{"n_layer": 9, "d_model": 704, "n_head": 11, "n_kv_head": 11, "head_dim": 64, "d_mlp": 2816, "vocab_size": 20632, "activation": "gelu", "norm": "layernorm", "norm_place": "pre", "norm_eps": 1e-05, "positions": "alibi", "qk_norm": false, "attn_scale": 0.125, "bias": "all", "tie_embeddings": true, "parallel_block": false, "init": "normal", "init_std_qkv": 0.0217, "init_std_o": 0.0217, "init_std_up": 0.0217, "init_std_down": 0.0, "optimizer": "muon", "lr": 0.00678, "lr_mult_o": 3.0, "lr_mult_down": 1.5, "beta1": 0.93, "lr_head": 0.00413, "grad_clip": 2.0, "warmup_steps": 200, "schedule": "wsd", "decay_fraction": 0.321, "decay_shape": "linear", "final_lr_fraction": 0.1, "batch_tokens": 131072, "seq_len": 1024, "doc_mask": true, "train_tokens": 1272000000, "steps": 9705, "dataset": "wikipedia_en"}
MLP neurons of a small language model. Each row is named by its layer, matrix (up: input weights) and neuron, and shows model dimensions 320-575. Each number is 128 + 24 x the weight over its row's rms, rounded and kept within 0 to 255. Numbers have three digits each.
After each neuron's rows, "fires after" lists the tokens most often just before its 100 highest values on Wikipedia text that the model never trained on.

L5.up2693:116128120143103140112152141113123143136134125183128181120114100130083139128151164076109128119102110144135106132165122111134119121144116110153131090091123108137163133137146081105138074132088091134099142137131114135152071070132180113157140187175103134140125118134133107203128103115178151156113151161121122121105133088144146135127129116174088125111103104092138145147125140139131128131126097157195104122121172141125130143151141107123141149107141082147116132154134150143083149121093139121140097155140128143125114142120130124167126129159132079102131117128135151152106143147122135148102115114142121094172133121156132143155118097137135108118146139124166141139155139117162131134114189137176159096099102101128119096132118127132082171102114116124102133129113134158118141158127137
fires after: "–", "1", "8", ","

L5.up2325:113160109106123112170143164123092112116083102160113144106103135124106130132097139096141092119118114127114209143129141171135116138097121114081097102123145165133131152146124153132123112076091176116126131138149101163095079121091131101124188140125128155117104110186158116145155118161112132136148143122120151111128114148112126153095110123088149150105106095134139108128105120127094126109133128134092116127174148125138123152116160115110103091117145165099162127135137139123124158123100130092144131115107158146129122121115108148163148101114162112139157127105105128129155179089098119157137157124121113122109193124143117115084118113168092085094123069126090093134143150154099102179096147142097123110151116140085119132180125150157129166102131135142126105098104157169139173126106120
fires after: ".", "3", "1", "5", " |", " Location"

L5.up1636:116145116123124099110086126119116117118086115135138119103091140141116144155152121105167130100109090135128117128143178143158129124108122074118106121123154188066123145110148077140101143135118118097174124143153133124140169098117096145128097148141141112108103080115118130122105125139101111118122074127152150156121150085115141137102146163151085157126117109119099084108167100096132137123082124112133126109128123125132095135127143145096132098157104174126101120092124150158095100103129140139087147140143099121139147131138107153129141105119130114153136157126131096175116160124181132122079117095128141103127161149160131115113136150108151089147107106074105128157114153107143154087142139148181153170146115121112161116109133110124150128162142146169126132151114164165131117131114144
fires after: "0", ".", "9", "8"

L5.up1834:149146150131149132082113137112121109119118120162134109120123127121087120143147131184126125110125120118188138104131107186062105139111144140126115127127083128081168157182184101116099153115106116157168090162137103143094161106159146132134133101120126120134118141135128118130122101117121132148183131111125141127146115113113124127132123113127161120116136145130139113153135108088085149162111151175140156121112095097155150111072157087115120115118105131138132095129144099129111129129121162136114151122130144143106126146171133095126133129144106141112122118103141117132090133061138148184173139119125120166132099137197110081090157129154107139159090139089149082172146144128114099162111140095122145124119163144100134100117141135099136105088123142159112101123106143112100123106142149
fires after: " |", " ", "6", ",", ")"

L5.up1643:100165111161149114115136109158095165123132074138076127083138114131125138156104105118149117122105147109158136143126148154158115114113131165127121122120133119096117117137111135120150158165116105156125145086063118142135063111104103109137105064131146146086136133130115157090132101133127145102158112125094106113148110144152120166129107148146125093147096158125121093115110121129137104112153109106149154091140127085096121111114107097095136099162165132124113147107117110145184110153162173095098103171128205159118146146055118138134110098167106131121141133105168104166106137133143126190170141122115129108123128097149154109145112156148154130122156126118108154117142165095141156147150075163126142141139054103095099133123149148163095131122126150141136137117119125143108118107087140
fires after: "1", "0", "2", " this", "6"

L5.up2414:134125181095117129099112132133152135100134147143137156107162089131056121149145146174125102086130127094148139114141165156140169130163125133141130144125126134122094080129155128159073135104103118135213139095137138136106166163112159071184121127112122110129120151101149149133162137125154133132131138140127109147103117134087160154111130154139134141144112104136121141121143094177127111139142134126123134134115158083117112120159129119118140137153131133148126152127071134152140121101103162098135129113104132094121137122112147133081180115129124136098102124191138115132152169127085138130119170134097121113152131114100136132116151089084141167138137119130126110117114101151147133093117140134119107118143146129160175098117131143148125090113131153144123115110152135150147166119168136
fires after: " ", "1", " |", "9", ","

L5.up656:112141132141127132124144104161149099121142134134109139085117162161129131133143154151140090126130141111117101131127140134107111135144122099134080170169119102160175089103146140145135083112134138109169111096158175149136145163090129099131138128101137131116136168135124115150152138094126114148103173072148085122172127106103150097111122137143170155152149092106115142094129108128130151145137165119156116128157114163119171113107115111156150144108118104147141116129095162139134169108100109158119176148106116119112126152137139135134139110098122135163104107140121135145124093138131125118166144134086134163117133123100130141173149143128095157137130140102151154124138108120163125125144136104132123168097145159157153093147112126116114107138090109139172066179136150093108132140167110
fires after: "2", "|", "1", " R"

L5.up2531:106131126116147124118129088116108145096125100140143110104173142119130191118124120141112134176122173133167089099113128100110081134142123145166132063106130150167101203128186118140113160096100125082110115153088105155130121122133125105143085121130133106153140171113128099152106139164123155164141151150107102145115156117112131146125108102094144171158125146096126158160138130120084129128120104144133135102124098158129104100145112126116131114117161133124136115147108147143115137120111167133104111133155135152128124106077147131123144138113160118134114146105167134156106113131102141117117168163153126109109110110139112112165127102159139156133134118172157091112172132111099096131113150131123156132121191151139133130143132141164137154148091129124104085156082120109091128185095113
fires after: " ", ",", " a", " (", " in"

L5.up1978:091088181139143107138147147128160143121134119142154121104156169096072145137135128108170127130133113120115111145132087104127134127108164133104143112151111110155093120130102114089117158125161091110106072126095154111109093128143125128131117152109130109112134118156132101139145125137148102115107152084131095139109101120135112118118155162177129134109108144077080142128110106122153132150155106131153101136130145152098142104087113110097108118114144093186133142180133109101094094148104144124162121077162132094100150104121149110149154101139114170135113108142126143113120141140115100146101159136123100099143121176118096118138117180130132109167116121193107081135155148095156130140144121151110119140151123132113102081206117130153129070115138151155112170120131137116140135114087114
fires after: "5", "2", "0", "8", "6", "4"

L5.up1488:109135110115124124102208133084147138140122130147079119124131133151112100118113124121125102128132111126143106104123143117155128109116131108077109116114144119124131185108146093088100096157114111127123148106162104171122121116162101140114170121168146136124111040123133125123173097130121194119110097105137107142112070151137143102146107115143058101098092093090122147112142127106095127135122155125108102125132136148120135131113137134121147131124138124106141146133168139119165115120156134119116161132113151133152130139149129116142106128138140160112150119145166133175146119109110083184124117158143115130111125152109085079147092101170133132139141117134153145133163123110130150163150136114121162110162135085110147144108154148081135104116111144131167121124125109116153128138136131
fires after: ".", ",", " |", "0", "6"